MLP neurons of a small language model. Each row is named by its layer, matrix (gate and up: input weights) and neuron, and shows model dimensions 0-63. Each number is 128 + 24 x the weight over its row's rms, rounded and kept within 0 to 255. A neuron's up and down rows have the sign that makes its largest values positive.
A block is one neuron, or neurons of one layer that tend to fire together. After each block is what it responds to, as a language model described it from the Wikipedia text at the highest values.

L13.gate83 [121 111 141 101 113 159 145 120 139 130 119 206 127 117 112 152 115 123 107 144 154 136 122 122 177 108 125 152 106 173 142 155 126 133 176 147 135 104 106 143 125 114 125 133 147 137 153 145 177 141 105 160 148 106 184 105 102 154 167  98 131 139 140 151]
L13.up83 [135 143 125 105 110 124 124 125 141 145 141 110 125 180 134 123 114 101 124 133 144 108 144 149 103 124 110 139 100 112 173 151 163 113 135 148 164 155 176 109 127 143 103 112 133 124  96  85 151 140 122 107 164 149 125 116  92 107 146 161 128 154 145 131]
L13.gate176 [158 130 155 139  77 138 105  76 111 134 171 173 143 158 134 169 103  97 147  89 134 123 155 138 105 121 101 144 121 109 133 133 105 133 145 140 110 126 161 140 118 122 147 116 133 139 156 137 134 124 130 142 156 139 135  86 129 130 138 118 128 164  82 138]
L13.up176 [155 152 122 137 130 114 172  99 112 138 139 121 119 112 136 142 162 147 149  81 123 178 114 161 129 108 108 144 135 131 104 116 117 117 127 133 117  79 107  78 101 135 174 104 138  79 123 108 119  88 118 154 157 136 149 111 116 118 141 130 128 110 168 107]
L13.gate209 [136 126 124 147  98 107 152  88 108 127 102 157 181 100 163 136 149 147 162 102 129 161  98 103 145 107 135 100 133 130 104 121 104 141 131 147  97  99 168 124 126 105 117 156 133 108 104 134 113 124 118 167  97 111 167 106 165 127 127 143 146 120 125 101]
L13.up209 [156 134 150 170 116  84 161  86 109 150 129 109 107 157 157 119 101  74 124 134  62 134 109 110 174 110 119 153 124 172 128 127 132 107 139 122 118 162 106 124 135 120  97 147 107 146 103 136 160 142 178 117 122 127 109  86 150 139 106 139 146 145 140 117]
L13.gate261 [154 114 120 120 127 137 101 126 120 142 128 128 114 133 130 140 122 135 117 136 112  86 134 124  85 151 144 152 121 150 125 156  81 137 135  92 149 134 140 132  89 112 140 143 159 150 141 162 149 123 123 132 156  72 166 123 158 126 142  75  90 149 105 116]
L13.up261 [151 152 150  85 138 129 156 112 176 118 147 122 167 164 136 124 115 103 140 152 144 115 140 143 141 150  97 134 121 105  98 137 144 133 139 157 136 101 131  98  96 106 145 165 132  96 108 178 134 145 135 108 107 141 125 176 116 126 120 120 109 127 143 115]
L13.gate287 [ 76 123 108 119 112 121 123 157 137 138 114 163 126  98  88 128 166 133 149 169 146 127 123 101 105 132  98 136 169 115 104 113 103 146 119 142  99 129 135 110 115 108 164 148 123 145 134 136  89  90 155 132 129 110 164 138 154  96 140 124  98 158 150 125]
L13.up287 [121  62 147 144  97 106  99 135 136  93 132 101 104 105 164 126 145 116 137 113 172 130 142 108  98 130 132 112 128  90 140 131 112 157 161 155 132 143 128 151 102 119 153 141  95 127 150 130 166 138 134 105 118 107 153 128 140 138 167 113 124 132 131 107]
L13.gate469 [131 130 163 107 135 153 145 104 129 149 139  75 147 124 129 103 126 141 103 139 143 146 127 104 104 102 105 118  85 112 166 152 125 124 140 115  90 165 137 141 134 135 120 126 160 113 187 125 121 170 137 130 115 104  79 159 129 116 127 148 145 169 133 122]
L13.up469 [160  86 161 101 120 123 122  95 136 136  84 140 111 120 138 152 124 118 127 106 156 125 108 148 116 141 191 161  93 162 116 134 128 122 139 118  75 131 122 164 137 147 107 138 126 134 164 121  97 133  99 131 143 134  94 152 134 122 127 101 107 149 156 139]
L13.gate471 [105 126 129 148 117 104 104 109 155 127  86 167 103 125 137 149  86 115 117 128 149 130 123 121  68 166 168  89 151 134 142 116 151 107 149 150 117 112 194 125 106 128  95 116 144 130 103 145 113 150 164  90 178 107 151 129 120  94 126 134  86 144 126 160]
L13.up471 [145 119 127 147 144 144 149  99  94 156 130  91 152 108  90 150 129 166 119 123 120 107 105 126  88  96 123 153 154 119 114 152 119 139 160 136 112 176 133 114 155 129  98 136 132 113 146 151 162 128 136 136 102 125  94  99 114 125 143  89 147 165  93 156]
L13.gate495 [123  96  89 142 144 116 123 163 121 142  99 173 130 115 115 119 162 114 137 163  99 117 147 135  93 110 112 103 136  92  98  95 132 140 127 124 121 159 141 129  89 119 115 130 153 114 148 136 130 142 137 160 154 108 134 154 136 106 159 119 110 118 133 136]
L13.up495 [115 169 164 180 119 101 107 160 146 112 117 117  79 145 171 160 127  89 117 144 141 106 179 108  93 118 152 111 149 116 167 134  93 110 118 132 122  96 143  77 137 154 137 148 168 135 124 160 141  75 138  99 144 159 164 126 148 115 109 148 155  80 131 119]
L13.gate525 [149 113 130 116 145 106 122  93 114 156 123 133 151 144  80 132  86 149 163 163 145 148 158 157 118 147 110 119 141 120 116 184 123 105 146 112  99 151 120 150 148 123 129 131 115  98 158 111 154 162 136 110 168 123 141 171 173 106 152 125 105 123 147 149]
L13.up525 [165 137 145 199 118 105 150 175 152 154 118 168 114 120 111 141 104 114 143 123 127 126 156 115 146 143  94 114 117  95 115 132 111  72 114 133 146 134 146 151  86 167 134 136 153  99 174 132 137  99 163 127 153  59 146 144 151 109 136 123 136 162 154  99]
L13.gate668 [ 88 118 106 139 134 131  87 125  94  84 162 114 113 127 138 122 125 102 145 109 143 102 118 151 137 141 130 148 137 130 140 139 148 178 137 164 118  94 127 130 170 105 133  97  92 149 143 107 130 138 115 130 104 164 157 122 158 117 153 129 162 176 114 147]
L13.up668 [106 126 120 151 154  62 144  98 184 128 122 131 152 138 123 147  99 114 140 108 119 157 120 160 129 107 143 108 117 116  78 123  96 142 110 122 161  84 114 142 157 134 116 128 133 138 173 107 144 127 128 138 106 127 131 159 157 109 158 128 127 125 134 170]
L13.gate787 [147 118 142 128  96 117 133  98 113  95 135 155 115 128 115 126 142  99 153 109 118 118 115 131 103 102 110 143 127 160 149 131 159 127 117 122 130 171 124 129 114 142 147  98 185  74 155  92 123 101 145 152 142  89  98 127 141 140 178  90 138 138 116 102]
L13.up787 [151 130 158 157  94  92 104 170 143  97 129 154 164 113  90 152 142 124 137 113  95 121 120 147 110 129 120 144 130 146 114 112 139 118  97  72 155 146 144 159  84 120 145 115 158 162 140 103 119 119 148 134 139  99  98 100 133 159  95  73 119 140 139 103]
L13.gate935 [106 146 124 123 109 131 109 156 111 151 130 118 118 125 155 146  90 117 149 111 123 167 127 137 119 145 125 148 121 154 162 102 136 123  92 158 130 111 115 133 132 135 128 149 154 131 139  80 150  80 123 167 115 160  93 138 145 171 120 110 151 135 136 156]
L13.up935 [148 135  75 116 123 132 159  99 171 110 118 131 146 122 142 181 116 106 109 124 103  96 134 120 134 139 123 151 144 106 142 139 106 113 124 108 100 115 121 115 138 132 114 103 131 124 105 127 104  86 171 158 123  98 139 159  88 127 143 102 177 176 170 108]
L13.gate961 [122 124  87 163 150 101 143  82 116 142 166 112 147 103 134 118 113  96 127 136 113 122 144 129 122 162 163 137 124 111 155 144 134 119  80 104 115 139 133 150  90 138 147 127 119 104 139 102 130 103 101 137 116 116 129 118  97 143 160 122 110 113 169 119]
L13.up961 [114 124 129  88 109 107 128 165 116 166 134 135 160 128 136 101 142 112 119 127 164 123 149 147 137 155 131 100 163  92 169 130 113 167 139 116 159  90 164 105 146 158 155 130 136  91 136  81 135 147 105 111 137 157 107 133 102 124 142 133 104 114 157 138]
L13.gate968 [135 118 119 147 120 147 125 114 142 125  99 158 126  90 154 114 160 141 128  96 137 123 107 128 122  94  99 116 112 100 155 148  85 126  88 168 129 171 157 135 154 122 154 187 163 140 120 118 119 106  95 128 191 137 122 120 121 146 107  73 163 132 184  80]
L13.up968 [112 104 115 100 116 138 121  98 128 125 110 128 124 107 135 160 130 140  87 100 108 124 157 183 121 138 111 114 107  95 112 144 110 122 141 139 135 137 120 120 115 152  89 118 120 125 118 134  99 104 143 136  93 156 179  75 158 140 173 147  92 156 201 158]
L13.gate1006 [157 145 158 110 128 133 176 121 116 110 103 126 123 105 122 163 145 107 128 119 157 130 147 162 147 128 138 116 112 118 134 113 121  70 110 108 149 111  76 159 149 127 126 155 139 112 171 120  86 121 131 145 106 125 128  79 150 142 125 101 133 138 158 126]
L13.up1006 [134 154 132 123 103 122 122 143 132 155 110 123 136 143 122 143 111 136 151 119 139 128 118 108 140 135 105 158 129 142 130 131 140 105 128 120 136 136 140 152 104 118 120 152 171 137 154 123 108 160 148 111 150  95 135 100 155 139 159 104 156 131 106 108]
L13.gate1081 [135 110 170 137 129 166  96 126 134 116  91 138 138 147 131 126 100 144 139 115 106 134 118 140 169 145  98 144 160 123 133 106 143 103 126 158 126 155 109 157 145 139 146 105 142 141  99 127 132 117 132 128 140 130 131 106 135 152 143 168  83 144 123 125]
L13.up1081 [185 140  79 124  90 120  87  91 144 163 149 134 162 109  64 129 121 126 153 128 141 118 141 129  99 134 139 128 111 108 147 137 155 111 158 155 135 144 164 149 161  99  93 124 136 112 133 157 133 149 151 140 114  45 109 108 142  83 132 139 148 169 129  99]
Description: Connectors before category items

L2.gate1202 [162 115 161 104 121 100  84 165 127 143 108 163 102 102 177 114 136 125 129  36 162 134 157 132 122 130 167 120 169 115 124 120  73 111 153 109 142 135  93 181 131 130 137  92 142 122 135 152 130 113 143 153 151 175 119 133  86 121 135 143  83 139 140 140]
L2.up1202 [ 68 116 124 130 120  84 130 117 128 105  86 139 133 149  95 102 113 122 127 187  92 127 186 118 133 141 149  80 130 115 147 127 114 134 125 133 169 153 129 149 132 154 126 141  79 171 135 140  71  91 149 130 126 116 105  96 127 150 172 101 117 177  76 142]
Description: Table separator dashes

L9.gate98 [115 177 149 165 123 133 148 120 163 139  88 109 177 142 149  92 148 128 115 118 155 123  78 123 143 158  82 173 105 128  93 144 113 153 119 140 145 122  97 140  91 103 106 158 116 149 128 120 133 154 150 176 146 111  79 123 142 114  82 106 137 135 128 100]
L9.up98 [116 110 208 145 146 123 109 152  94 125 123 157  80 137 140 101 105 134 147 121 116  89 107 154 115 169 143 128 136 105  87 102 122 149 145  83 143 151 163  99 136 128 118 135 119 141 181 154 144  98 163 121 137 164 118  96 137 152 150 150  65  97 143  72]
L9.gate433 [ 99 129 150  91 119 144 151 128 106 177 103 160 107  94 142 149 172 144 141 104 139  99 104 136 150 150 124 156  85 138 119 138  96 124 104 149 125 129 144 103 121 135 127 140 161 162 114 106 112 117 109 154 123 143 148  88 121 122 119 159 110 119 134 110]
L9.up433 [171 126 112  99 121  93 132 113 150 162 117 157 141 140 125 123 120 109 169 127 110 101  58 134 122 147  90 139 143 133 142 145 129  95  79 151 130 155 125 157  78 113 140 123 154 102 127 121 134 152 122  85 128  80 117 146 148 126  84 121 137 141 137 184]
L9.gate629 [143 140  86 109 124 155 148  96 131 169 122  91 145 117 110 110 105 136 144 103 122 140 130 135 128 130 134 173  73 122 143 145 143 153 113  78 114 126 168 171 104 136 107 158  96 146 132 137 107 132 145 177 141 176 117 122 115  96 137 103 133 137 131 110]
L9.up629 [ 91 184 137 116 120 109 145 120 110 112 116 145 105 152 103 138 148 135 113 121 126 105 126 123  95 129 129 139 106  85 143  94 135 144  99 122 180 117 131 176 125  87 162 124 124 163 132 128 158 114  73 180  91 111  99  82 132 100 141 143 137 126 159  78]
L9.gate1014 [131 107 173 176 133 108 163 134 186 114  94 113 150 106  92 144 111 129 141  89  99 141 158 142 110 135 155 103 134 165 171 137 105 148 117 147 152 140 139 127 111 120 134 110 115 113 157 123 140 116 118 125 146 176 165 106 134 150 101 108 153 161 127 156]
L9.up1014 [115 105 107 134 154 112 131 133 136 173  99  93 129 118 115 128 139 121 106 128 150 167 115 154 116 116 108 118 120 149 136 118 146 142 109 166  91 132 159 106 106 115 117 118 123 140 114 117 129 150  90 140 125 150 148 123 125 134 114  94 113 111 126 120]
Description: Field, sport or post

L9.gate500 [160  97 166 133 108 102 153  82 135  81  99 108 125 173 106 130 110 134  82 142 163 128 180 147 148 122 126 116 121  84 120 130 141 137 162 135 173 121 120 139 150 149 110 155 132 149 125  94 139 132 156 116 152 124  80 155 114 151 120 134 144 183 149 123]
L9.up500 [129  97 122 133 136  93 132 135 121 137  96 148 121 145 126 134 165 162 132 143 141 158  99 161 120 122 109 106 117 157 140 118 118 123 110  88  98 181 111 116 117  99 129  73 137 146 155 160 158 119 102 175 153 119 115  87 119 116 103 138 150 132 147 167]
L9.gate783 [150 101 131 142 117  91 114 119 107 145 146 133 129 109 121 122  97  92  91 135 136 114 130 137 150 138 126 126 132 156 127 128 123 179 128 139  97 121 145 152 115  57 103 170 150 121 147  83 118 164 104 138 124 129 125 110 151 125 147  92 152 116 143 128]
L9.up783 [105  99 154 164 107  98 130 162  84 115 156 152 141 127 133 108 123 162 127 118 107 124 117 121 167 109 141  97 131 133 154 144 180 128 128 137  99 141 112 145 139  71 124 147 163 117 171 139 117 169 138 111 106 135  91 123 137 135 120 135 126 146 159 141]
L9.gate935 [108 132 129 120 125 121 111 116 125 115 148 110 131  96 141 124 122 142 120 154 145  97 118 117 130 139 141 183 119 136 167 124 119 114 151 128  85 166 149 134 108 174 159 113 132 124 151 163 160 154 166 129 127 122 114 105 121 125 105 124 100 142 121 138]
L9.up935 [156 126 139 121 152 120 123 119 130 112 129 121 138 108 112 121 151 106 107 106 125  78 112 142 125 117 113 146 123 138 181 163 132 159 143 153 133 111 153 135 130 128 159 130  96 175 108 108  96 176 121 116 105 119 158 117 110 139  65  89 130 151 130 126]
L9.gate977 [118  88 137 111 151  95 131 162 138 104 186 134 118 179  94 101 149 129 153 118 108  86 135 150 130 148  86 107  94 145 107 125 149 142 162  92 106 116 131 119 136  91  90 124 197 126 102 137 122 128 158 158  90 177 128 115 119 120 131 113 101 151 122 112]
L9.up977 [138  92 170 145 172 212 147 174 117 113 142 125 125 138 115 120 154 107 122 113 107 143 117 166 132 147 106 133  86 160 116 110 133 119 114 129 152  89 110 134 102  75 129 138 137  87 134 140 175 133 162 120 106 160 116 121 152 145 141 125 137 132 147 104]
Description: Markdown table separator dashes

L2.gate1183 [118 132 134 185 118  95  77 132  68 160 136 138 163 135 166  74 140 124 116 131 148  88  95 155 113 112 162 128 152 104 107 193 112 122 141 147 142  91 102 139 114  85 130 118 116 113 166 116 122 169 160 167 117 155 165 166 114 163 152 109  96 118 115 127]
L2.up1183 [121 135 140 123 107 110  98  81  87 164 103 138 118  82 187 109 148 110 117 136 151  91 110 160 143 105 115 115 109 138 131 138  87 112 137 168 137  86 146 128 133 105 126  95 140 135 158 131 160 101 131 152 137 143 158 141 139 131 178  84 118 136 122 124]
Description: Mid-phrase connectives

L13.gate10 [123 134 109 135 139 147 146 131 110 134 109 143 138 133 135 118 148 149  98 122 133 170 114 131 117 138 122 121  87  98 179 152  98 192 133 118 108  90 103  95 126 119 146 121  91 128 149 126 164 124 119 124 121 145 114 133 132 154 104 141 130 157 111  91]
L13.up10 [142 128 128 190 109 144  89 138 138 137 131 136 173 137 138 126 119 139 142 139  95 156 126 131 161 111 155 180 158 117 153 126 139 122 102 143 149 150 117 103 114  70 142 128 141 105 137 117 112 104 133 146  74 129 124 137 135 152 137 135 118 114 109  89]
L13.gate145 [150  99 137 102  88 136 124 142 165 136 135 178 169 113 133 118 188 120 108 126 103  91 104 112 130 108 126 102 182 133 151 110 152 123 150 132 137 129 107 161 121 121  92 132 151 115 168 125 146 130 126 166 124 169 130 103 142 118 134 127 129 134  69 109]
L13.up145 [126 119 104 159 152 115 120 122  95 135 150 160  80 160 113 161 179 128 147 164 109 113 125 116 113 116 143 102 154 148 110  93 167 130 133 143  83 110 126 129  88  85 123 123 151 170 134 113 132 136 182 110 126 130 108 142 147  89 119 161 101 135 119 149]
L13.gate459 [113  71 147 161 138  86 138  83 130 143 166 182  77 107 133 123 118 126 118 115 152 145 109 100 135 105 144 126 154  80 151 105 149  92 148 104 137 138 164 185 107 118 146 136 146 163 109 193 118 141 110 133  97 131 108 151 169 150 112  92 121 118 121 102]
L13.up459 [135 141 135 113  92  88 177 131 102 126 171 106 121 131 124 121 131 130 112 116 128 119  95 157 134  87 129  93 136 108 124 148 110 137 154 136 138 149 120  95 155 155 150 108  91 139  84 128 120 153 159 168 138 126 111 136 160 123 169  80 161 137 133 151]
L13.gate527 [166  90 141 133  96 155 107 129 140  95 120 137 113  97 105 172 118 152 136  79 140 139 143 151 136  83  88 122 170 116 154  99  99 110 173 153 143 152 106 135 140 160 128 181 133 126 146 119 135 132 133  94 123  88 115 140 112 135 108  91  94 109 108 145]
L13.up527 [102 126 105 149 110  78 139 159 104 118 115 121 111 151 129  99 120 134 142 139 137 121 156 140 137 116 132  83 124 134 125  90 125 141 125 148 146 157  93 132 120 142 130 112 182 148 105  78 102 137 105  73 130 152 121 116 152 113 130 180 140 143 136 110]
L13.gate548 [141  95 109 107 132 137 115 130 138  92 111 134 148 116 143 136 171  98 147 154 113 124 151 120 176 169  99 145  74 117 181 168 100 113 120 120 146 128 138 168  97 127 165 175 114  84  66 151 113 167 112 122 115 122 139 108 101 153 106 140 114 141  90 109]
L13.up548 [125 120 137 117 123 113 174 109 110  69 106 151 124 101  87 114 137 180 111 135  94 130 122 166  83 141  83 125 121 127 130 151  95 154 118 139 104 104 181 158 115 144 127 131 143 146 129 147 129 157 125  88 165 161 122 149 121 134 111 141  72 159 142  88]
L13.gate552 [143 110 123 151 129 116 154 113 113 133 145 158 154  82 190  93  97 105 135 122 122 164 108 161 129  98 132 107 125 135 169 135 104 135 138  97 103  94 107 160 131 125 155  95 155  99  83 133 136  78 143 109 134 131 137 135 100 103 136 146 136 129 112 130]
L13.up552 [153 149 102 172 163  85 117 115 153 145 145 118 140 127 142 108 122 136 115 133 158 120 132 115 122 128  92  88 108 120 105 122 135 168 169 103 131  98 127  86 129 125 175 113 169 128 114 116 113 106 131 114 130 133 129 121 110 129  92 129 165 157 117 131]
L13.gate569 [ 94  98 140 135 154 117 125 134 107 140 101 117 149 158 110  89 143 146 118 118 138 123  94 135 132 105 156 118 127 159 134  88 145 120 122 158 146 126 141 113 125 124 138 105 113 146 127 120 126 129 170 129 126 131 123 142 137  84 116 118 141 134 112  88]
L13.up569 [ 97 110 128 105 108 121 111 124 117 163 141 105 159 144 133 135 129 154  90 134 156 150 120  94 130 142 123 113 176  94 139 150 123  81 127 142 122 110 140 151 148  86  96 143 170 121 128 108 110 135 102 153 166 147  94 126 140 114 133 134 111 136 138 112]
L13.gate669 [119 121 117 105 165 133  96 152 128 112 161 179 141 128 116 130 130 125 128 134 114 122 140 129 142 141 168 170 104 135 132  98 108 150 130 106 140 120 155 142 169 127 132  92  77  96 130 103 133 145 144 130 147 153 138 127 150 104  84 136 125 147 135 116]
L13.up669 [120 146 112 130 112  99  81 183 150 130 151 129 179 136 125 146 138  87  83 137 152 102 147 130 135 135 154 141 156 146 125 172 138 160 145 125 172 146 141 138 118 106  92 155 139 111 159 165 120 151 160 126 133 171 186 194 120 100 165 147 118 137  99 134]
L13.gate768 [148 119 139 123 114  97 161  99 118 112 127 151 170  79 180 154 185 121  73 131 118  90 148 122 121 149 109  93 113 140 115 115 104 138  84 119 156 129 107 137 152 133 136 184  99 106 144 112 161 112 138  93 161 146  98 114 115 163 135 140 131 109 155 104]
L13.up768 [136 105 186  88 123 149 132 142 115 161  91 130 130 149 108 138 106 150 147 114 157 144  74 151 139  99 184 148 110 147 121 137 151 150 135 148 138 195  90 145  85 181 134 173 149  68 140 134 112 128 138 147 106 134 130 133 155 104 138 104 173 101 137 159]
L13.gate789 [151 110  93 113 113 129 151 148 116 127 108 101 103 101 140 140 122 156 129 135 142  87 128 124 102 110 103 125 159 138 152 112 108 125 133 149 168 127 164 132  97 143 105 100 109 158 168 121 149 120 123 116 125 145 132 106 160  97 126  98 102 117 141 119]
L13.up789 [117 103 117 136  89  98 150 149 129 157 153 140 145 127  89 158 125 125 139 150 109 169 134 130 123 126 165 184  73 161 142 144 111 129 126  88  79 139 169 135 132 161  82 101 166 135 134  88 136 115 146 128 120 106 157 128 119 122 121 148 152  99  98 142]
L13.gate933 [117  83 101 140 108 155 124 116 164 107 102 140 105  75 127 123 115 132 109 109 177 108  89 110 127  73  70 112 100 106 133 107 145 114 153 126 108 109 131 123 161 133  95 169 115 119 153 160 144 126 133 190 114 128  89 141  84 155 140 152 119 115 121 169]
L13.up933 [121 127 125 124 167 127  88 122 146 144 111 123  90 130 114 117 128 142 188 125 140 106 131 121 119 130 126 116 116 126 113  90 171 120 123 117 126 152 143 151 136  90 153 103 120 129 100 131 128 138 135 112 194 141 146 130 136 154 130  96 132 120 115 139]
L13.gate956 [101 133 123 157 125 149 107 122 113 149 181 135 133 153 118 139  95  81  43 101 151 108 157 151  99 128 135 144 119 122 106 101 169 139  88 124 152 118 113 143 117  52  94 104 110 129 177 136 100 182 111 144 121 138 119 106 143 113 141 120 154 140 115 109]
L13.up956 [125 143 108 114 105 117 145 121 129 118 141 132 110 126 109 115 154 136 118  87 143  78 152 129 116 163  93 102  87 115 137 134 104 169 144 135  73 165 113 172 104 101  92 117 104  95 145 131 147 169 139 116 130 153 138 145 129 207 132 127 120 160 131 127]
L13.gate967 [108  82 147 185 121 122 141 161  95 135 116 156 150  92 150 120  85 107 136 128  82 164 120 137 152 136 144 168 135  64 107 136 106 136 123 137 129 104 104 128 142  89  88 141 128 106 137  99 104 101 153 133 182 152 100 132 137 168 119 153 158 148 107 121]
L13.up967 [199 120 130 161 104 120 164 127 122 109 126 136 129 104 104  95 134 158 101 150 122  95 119 130 154 145 115 144 118 112 116 120 138 141 117 126 157  97 113 117 106 117  96 129  85 163 162 139 125 126 110 103 111 109 148  97 160 115 134 145  91 152 132 114]
L13.gate980 [131 135 103 114 136 146  93  89 134 122 144  95 145 106  97 145 151 155 131 148 126  99 125 161 143  97 122 118  95 100  99 167 162 139 125 118 143 142 122 133  96 117 160 108 120 124 158 179 118 132 100  85 135 173 117 131 120 116 127 166 138 115 149  99]
L13.up980 [ 89  85 135  75 143 146 130 170 113 133  70 153 154 130 129 134 145 163 121 115  91 108 131 187 139 117 132 135 114  96 140 122 166 100 130 140  95 117 161 134  95 116 159  93 111  87  73 160 158 151 124 100 138 150  98 148 180 169 118 116 125 116 153  98]
L13.gate1039 [103 148 111 145 139 100 137 102 152 138 161 116 150 181 172  70 148 125 110 116 136 148 149 125 132  98 119 141 128 140 128 157 136 137 139 124 160 106 117 139 126 121 156 143 163 137 129 197 128 140 127 145 144 139 113 137 125  80 132 128 160 163 132 165]
L13.up1039 [146 143 152 153 138 132  97  92 152 111  97 103 111 138 118 102 124 106  82 106 107 115 127 116 137 154 124 133 121 115 128 132 118 155 131 117 109 141 158 114 117 139  94 167 159 153 139 114 141 143 126 121 158 139 151 114  87 111 157 145 109 149 144 125]
L13.gate1101 [112 131 134 102 104 138  76 131  92 161 125  84 172  80 170 110 107 145 124 121 121 142 145 140 117 118 172 148 133 133 124 145 122 106 139 131 141 137 118 106 139  81 129 130 148  92 163 113 136  97 147  67 123 138  94 156 123 146 146 133 113  91 176 136]
L13.up1101 [145 149 102 149 136 145 117 134 152 141 152 101 126 155 142 102 121 103 133 127 140 160  90  84 135 148 124 131 139 171  96 147  95 156 104 118  92 151  85 105 123 112 135 139  96 153 149 113 153 104  68 149 130 156 102 173 117 112 121  92 131 101 110 118]
Description: Markdown table cell filler